config.toml
num_hidden_layers = 9
hidden_size = 448
num_attention_heads = 10
num_key_value_heads = 10
head_dim = 64
intermediate_size = 1536
vocab_size = 7778
hidden_act = "relu"
norm = "layernorm"
norm_place = "pre"
norm_eps = 1e-05
positions = "rope"
rope_theta = 10000.0
rope_fraction = 1.0
qk_norm = false
attn_scale = 0.125
bias = "all"
tie_word_embeddings = true
parallel_block = false
init = "normal"
init_std_qkv = 0.0257
init_std_o = 0.00606
init_std_up = 0.0257
init_std_down = 0.00606
init_out_by_depth = true
optimizer = "cautious_adamw"
learning_rate = 0.000606
lr_mult_qkv = 0.7
lr_mult_up = 0.617
beta1 = 0.9
beta2 = 0.99
lr_head = 0.00421
max_grad_norm = 1.0
warmup_steps = 371
schedule = "wsd"
decay_fraction = 0.716
decay_shape = "cos"
final_lr_fraction = 0.05
batch_tokens = 32768
max_seq_len = 512
doc_mask = true
train_tokens = 437900000
max_steps = 13364
dataset = "wikipedia_en"
MLP neurons of a small language model. Each row is named by its layer, matrix (up: input weights) and neuron, and shows model dimensions 298-447. Each number is 128 + 32 x the weight over its row's rms, rounded and kept within 0 to 255. Numbers have three digits each.
A block is one neuron, or neurons of one layer that tend to fire together. After each block is what it responds to, as a language model described it from the Wikipedia text at the highest values.

L6.up1356:116100163097099187078148156164126120175124177148158082191168140161097120141126162038099107170143171122113150124131120100103069200179101137126166165127114078158109125110112122113149120100174168117089119087200131120157107134110145078132077151085159144052132105130124140098160172107154156126077102114107141145094159167116147121106158110103064127128120105070159093141176107184094122153181137138158152120161157071082180136183140147164149112126110109119185
Title and institution nouns. Head nouns of job titles, roles and institutions, or words ending them, that lead into a name or "of", e.g. member Amit Shah, Institute of, village of.

L6.up672:149166101083130112148145161116140127137136125100097131130155099023157173051106123142132136185078089157158117134133111138118141127131112142064173113162146085153151110106167164136073083121141138135151113075130155150152147174189175131115164122128152109128114105071117108172120153121118132108101104105151122148166091154065140137077133068137084099146068054148170175130114123131104118156128130095155099084092124172104179117150132120176126148083150143091149
Space before numbers. A bare space token that comes right before a number (years, counts, chart positions), often after the, an, or a table pipe, as in the 1986, an 18-month, | 27.

L4.up471:173161131095099149098133095130150109141142114108065100140126124102134149126053135118111118127138135162135115139090150124162111144130170187171138145150097147122158160106103107180167124110040153149150106056129136116104104129162138150119097124163124162087137133110090163134104123157172167080172138148095144136140030134101128164182119098164122074133096146121109075119092062172123075175124132146184136097180123142164110055146080174115128179110141050115124
L4.up580:152139138103070146146098086136101130140174183068093098098163124133132113114081163117131126146124138160111144145143117142158091175103131102150068137149166099097169130113201111198128128156092132169096152064133164225105177148163036100148078111137170131141117114112084183082101113230120139091159140117086140075113137100102156131021124144171188078105076159130143146162085140117157110132097142190111150130109162135075188086127114103153100117151146150111060
L4.up623:082146120074146119173124117111172134148130141134132147137123160083088060139119129098146105104112088142104129175116115119083100134096153128156151141170198117164191114113116126089179162147122094147117122109118107162159160181089107092132143152107199125194175125090152106151119145083119110146113106088161127125118102143101156151092154115144168146112091162060183127114159114132071115092150128131122165127144063130131149156073128077125177122066126065185113
L4.up658:145114206141073173116092131172158117124080160177125163162151130116154080114135131094127110114114173185091101126122125163170169083161095123100159146163200073119141106125212088089122139138144119144176165159117102177125084165080103125123125121165147100085097145113122160107147189110150159139116097108114159118120114095123140130123124051140084180120054110077135114137117106106078079137141113191097150136151147157126136121131155049153145135126185142102090
L4.up773:189129166096110150084097110144156105182093108139157082081112094142082135044134136123162085125124144196140125142142094111120110124130163180104133125153089065145110148109169089155145099120153104132137110128139161136115139150139112175181079157101135120139131169122124181127206151161156093140133130166155089121137152146093122107086126117105164146100112167115079120099134098133147067133152122091135166124069135194133100187120117123143139107136141071144164
L4.up867:136147160170056116162152152091066132066168120124096151099169153162118137167180108178085106186118140131134120143111125103165107184113119043124126100173125130130105105125104072128152162135102112174149109094164101126154135146080108091145146148123111147090139203075101136152151148178089202157118099093165156079096167196126093151124119130128103125135113096135143153109131171168164109146207104192133153154156107114122115132122103127155163118114154106131133
L4.up898:158137108149095176133104089118158158110165156099098092130156134125088148128139104146149139202101143165158159104178143086102142138120083111147172172201088163105166101094105112161053128102139142183097098131144092152162140170113123143109065158114107125082082123107098118164200130090184156136071105163146107129117096170154114138054097092127110183114165070168131171085143083119127110114146133116169144081188131105128122159110099156121189137085056152141165
L4.up1329:130119159094110121182111141065115096135124148066144112093142115143118157158127159075126164176113111092092209080088147096078122138174125067146171119079148097171042137100130067114204110105068135143137155098122045168106118154142109146137117157106145104103079108145157127135158111098137120172069107133075136091187170170078098137115117111127110205101092095080123134159125107139123020123156126188100146109127071149141110147125173110155123055160103123134156
Institution name heads. Head nouns that close multiword names of institutions, venues or events, such as University, Stadium, Association, Museum, Conference, Games.

L2.up76:131095089167111080158138141106130123111153078147103146143144074119205113123127152159138150139153140188099095155109085105108116139122118101117167200116143178118154114121096123154146155100098114145114134097142173175115155138173161149121105173144173199145153133124128102094166144084148084075124130093125126189156156162095133091142130078100176161143114076114173157209069087076134094167217145148146154134087139098135138097136050093058145127086065082132154
L2.up663:171086106129140100115106179085148106231107132145128152080132109179087098094127102145147158059126195194126081123175089133095130172120122123119194190133121161157130133134160171098121182055112084156109141067165165117133189110071170211192102155193195154090117110099121102119140105136171105141170058130115114124180165126079097083101083101120114099136071123136150128112143198084127141085099109153101148133108087175108085096150135117132203146088153114137129
L2.up789:094110161154130119106142100061133143121100076068103116142148095144164120097182170146136128101070204127154117132125082094123099161158103117145174170147172079137182102091113101132139154109086124138073095167154122190100219131110168100134157150150122160113094136112136096158174099104158106080149114092169124142142098172090036091123071084162168155135098124081071103140113106079102151128147116132080101066143135159128118115104134140153140155154116114135160
L2.up978:156145163124144173093135110096152164192159098094130118140025109081161134121190102106126130101149158172116117141113099085116153219205072122094096163192164090121186145088107126173097112095098188120084148197128123101107130126115160076132105155127170158135121145141223084164150132128115159063074113119183165145154102189099167152062111121184128181126120196100132135134066125111130128154066112164075116123093113155151155140164137075147114086182087102094159
L2.up1016:123194075132014104132090166129073053127134123096122157095062110090196157160121194099124140083140183094093135179171125139157195127158146105103195134103105129108155145122155169187118163155122160118155111142157105171118157147157163165093167149076103152134076188084089149137132118131144140076087132082108147127078125126049083087117108135166161204137125142114090143183104139131090132121182129137098160135155109131167136088111147143127106088141164118114096
L2.up1044:142130145146135131059182079074102121140069070158118126181154146115132121163157101097151099130114124135139106135126095104150120173099168101145094104074175096145142133076093092112168148087149138122130099173167062094152173111175083154126136142130130108143158140085109140108114140150128154128142114117123144126088123082093114177101093055117153172098100155093152164119149156160154080124201116111166131160180151135114144150113110150227170072068129124146134
L2.up1398:170130108124124112122171150131152147143085137089118155136027056106157192132161121119182164178134125194125133107155140128062140165146164154116117150100133081145108152086073094097169111152120135134094091158159052128152118126136125168130119109222127138127100178152144137146145076090154157172188139149128184113107101144135117151149164087082186094179048144068161100127164150115134119142138120095079126083119127171163104115097119168135140155136127110197082
L2.up1495:146173142142165113152124066102121099176143111074121124130147120147146109117182154120090166146092211120108104161111137180145127186186066078102115134150124094126151095136085087172138177158106126125132097153165117210094124150118159116187166167171122157119089181119151178112185095153158084125121118111125133101165180129093126170129085119149195172155146148103130140058146144114122153098136144151135132094217107102144053126069093082136160150167113131162167
Table total-row cells. Table cells after a pipe, chiefly in Total or Total votes rows just before the summed number (e.g. 2,712, 115,44); weaker on scattered word pieces.

L2.up300:074119106114133147156151111118145122138159194124056160078114123184083100124150209143167179117126149197111178151129122065126113095104149167108164121156184125148105121059144099124136127119098092124089139082113202124145103054151145100124121158126137228148176164098110164061158142131095128146117189197155099114119134078096100114135138116146182109151101113121116168147170098103116097094145106144141116098085069122149154156099092132138158077126089098093143
L2.up424:150165123104078107137149143091137169132113129063125111104082207180079166101134127141137159130126151157081134170119128130173184087141104144101119132115117151117125116124130094151169150154078128149142075095145104149149069161126094085164107122138097108067112172156132140129142119176199146175139165058152165083148141146109103149110120147114134134149092185128182177114159161095180066070167083112137147100158143134140145114131113134137089076157100148097107
L2.up459:106159143153121132140099099070161171110080138137146128168092166181080179109125179104148116111104134182141134058103155093118103128114124161144179118090145130118133145112080142068153167142118112153135135065133154099136121173158150181136178161118083125095123144093068110087152127114164065127124158103125171143169119109141058193179067111161114186137073172135150146131167117161125150235135107137187176146111098163115171148101109126183156104191141123170203
L2.up607:037118130165044140114136103153076156135089113096161102117112119150052187108112148117174150143140118165113145115147055108141104140095133173168117160164064146083141145116147144143166106144071173126085116127161129093133168100172107115126103149149093128175110111150052145169157161098137119123180092160143123120154099109144149135135133142199112122149084131091101161144154115139195146155146113107098143134102143200109104210124137147138142035134180089155120
L2.up967:154163114096126132135090155078112168146151173100147109127146171111089105077131085130142113185148204179097117162127109093116146119184136090152144134161111082140144077106100128159175159115130151193126179172154169100128137102085138153127078132157120170135104127082152133189145148133129124153189073120163150146072121106179132133107097137100086113163079146098061189112163066125118115162084109101186125132156105155131120159118206122098115135129097196145134
L2.up1060:148114121111132144150078164100109115148083116085157155143153128224125137151105190139140125124186119123077172069116081119090155083126141096154201096121131149100109122156179064128186119111082153117093159109118124143117127097123149139132073137091129126139105097158122117186128208114154133140147187113095116130129116132070144144111139142190124103146139174115132149134099077056193192094134106131121183148165146136135113170086086079159115150128062121096108
L2.up1137:182091093094101107082137115175144114153101118125126133162131121096126059126147102076149132139179094109120161058144105089118098114194153073083125112179080087142120108152160133149177101204139101180086075151148143120092148102199128145157113167114143172161131152150159141144092187139110109115122112110105049168112093132112147144146120093164154156158107099097120173179108089116151097110093086142137144099104145107123152082116135131174108135146166137108107
L2.up1378:094149116130121158109167118119092147161132125114159094123046135087142173132142074067110128159118192124090121168166169090145143144116147166158149206107061144177155114116091132154119143137126160154113094078164120096134158193183136076116055160129122151105138143110133126116137177151108135114193151159175109073186047131122125146092123150138172131128091162085125148098126156108183127067138111159084165146124104140166109155180113112110157079141107151115094
University in institution names. The word University (and sometimes College, academic, school) in names of places people studied or worked, as in graduated from the University of…; also a weak scatter of table cells, abbreviations and ordinal suffixes.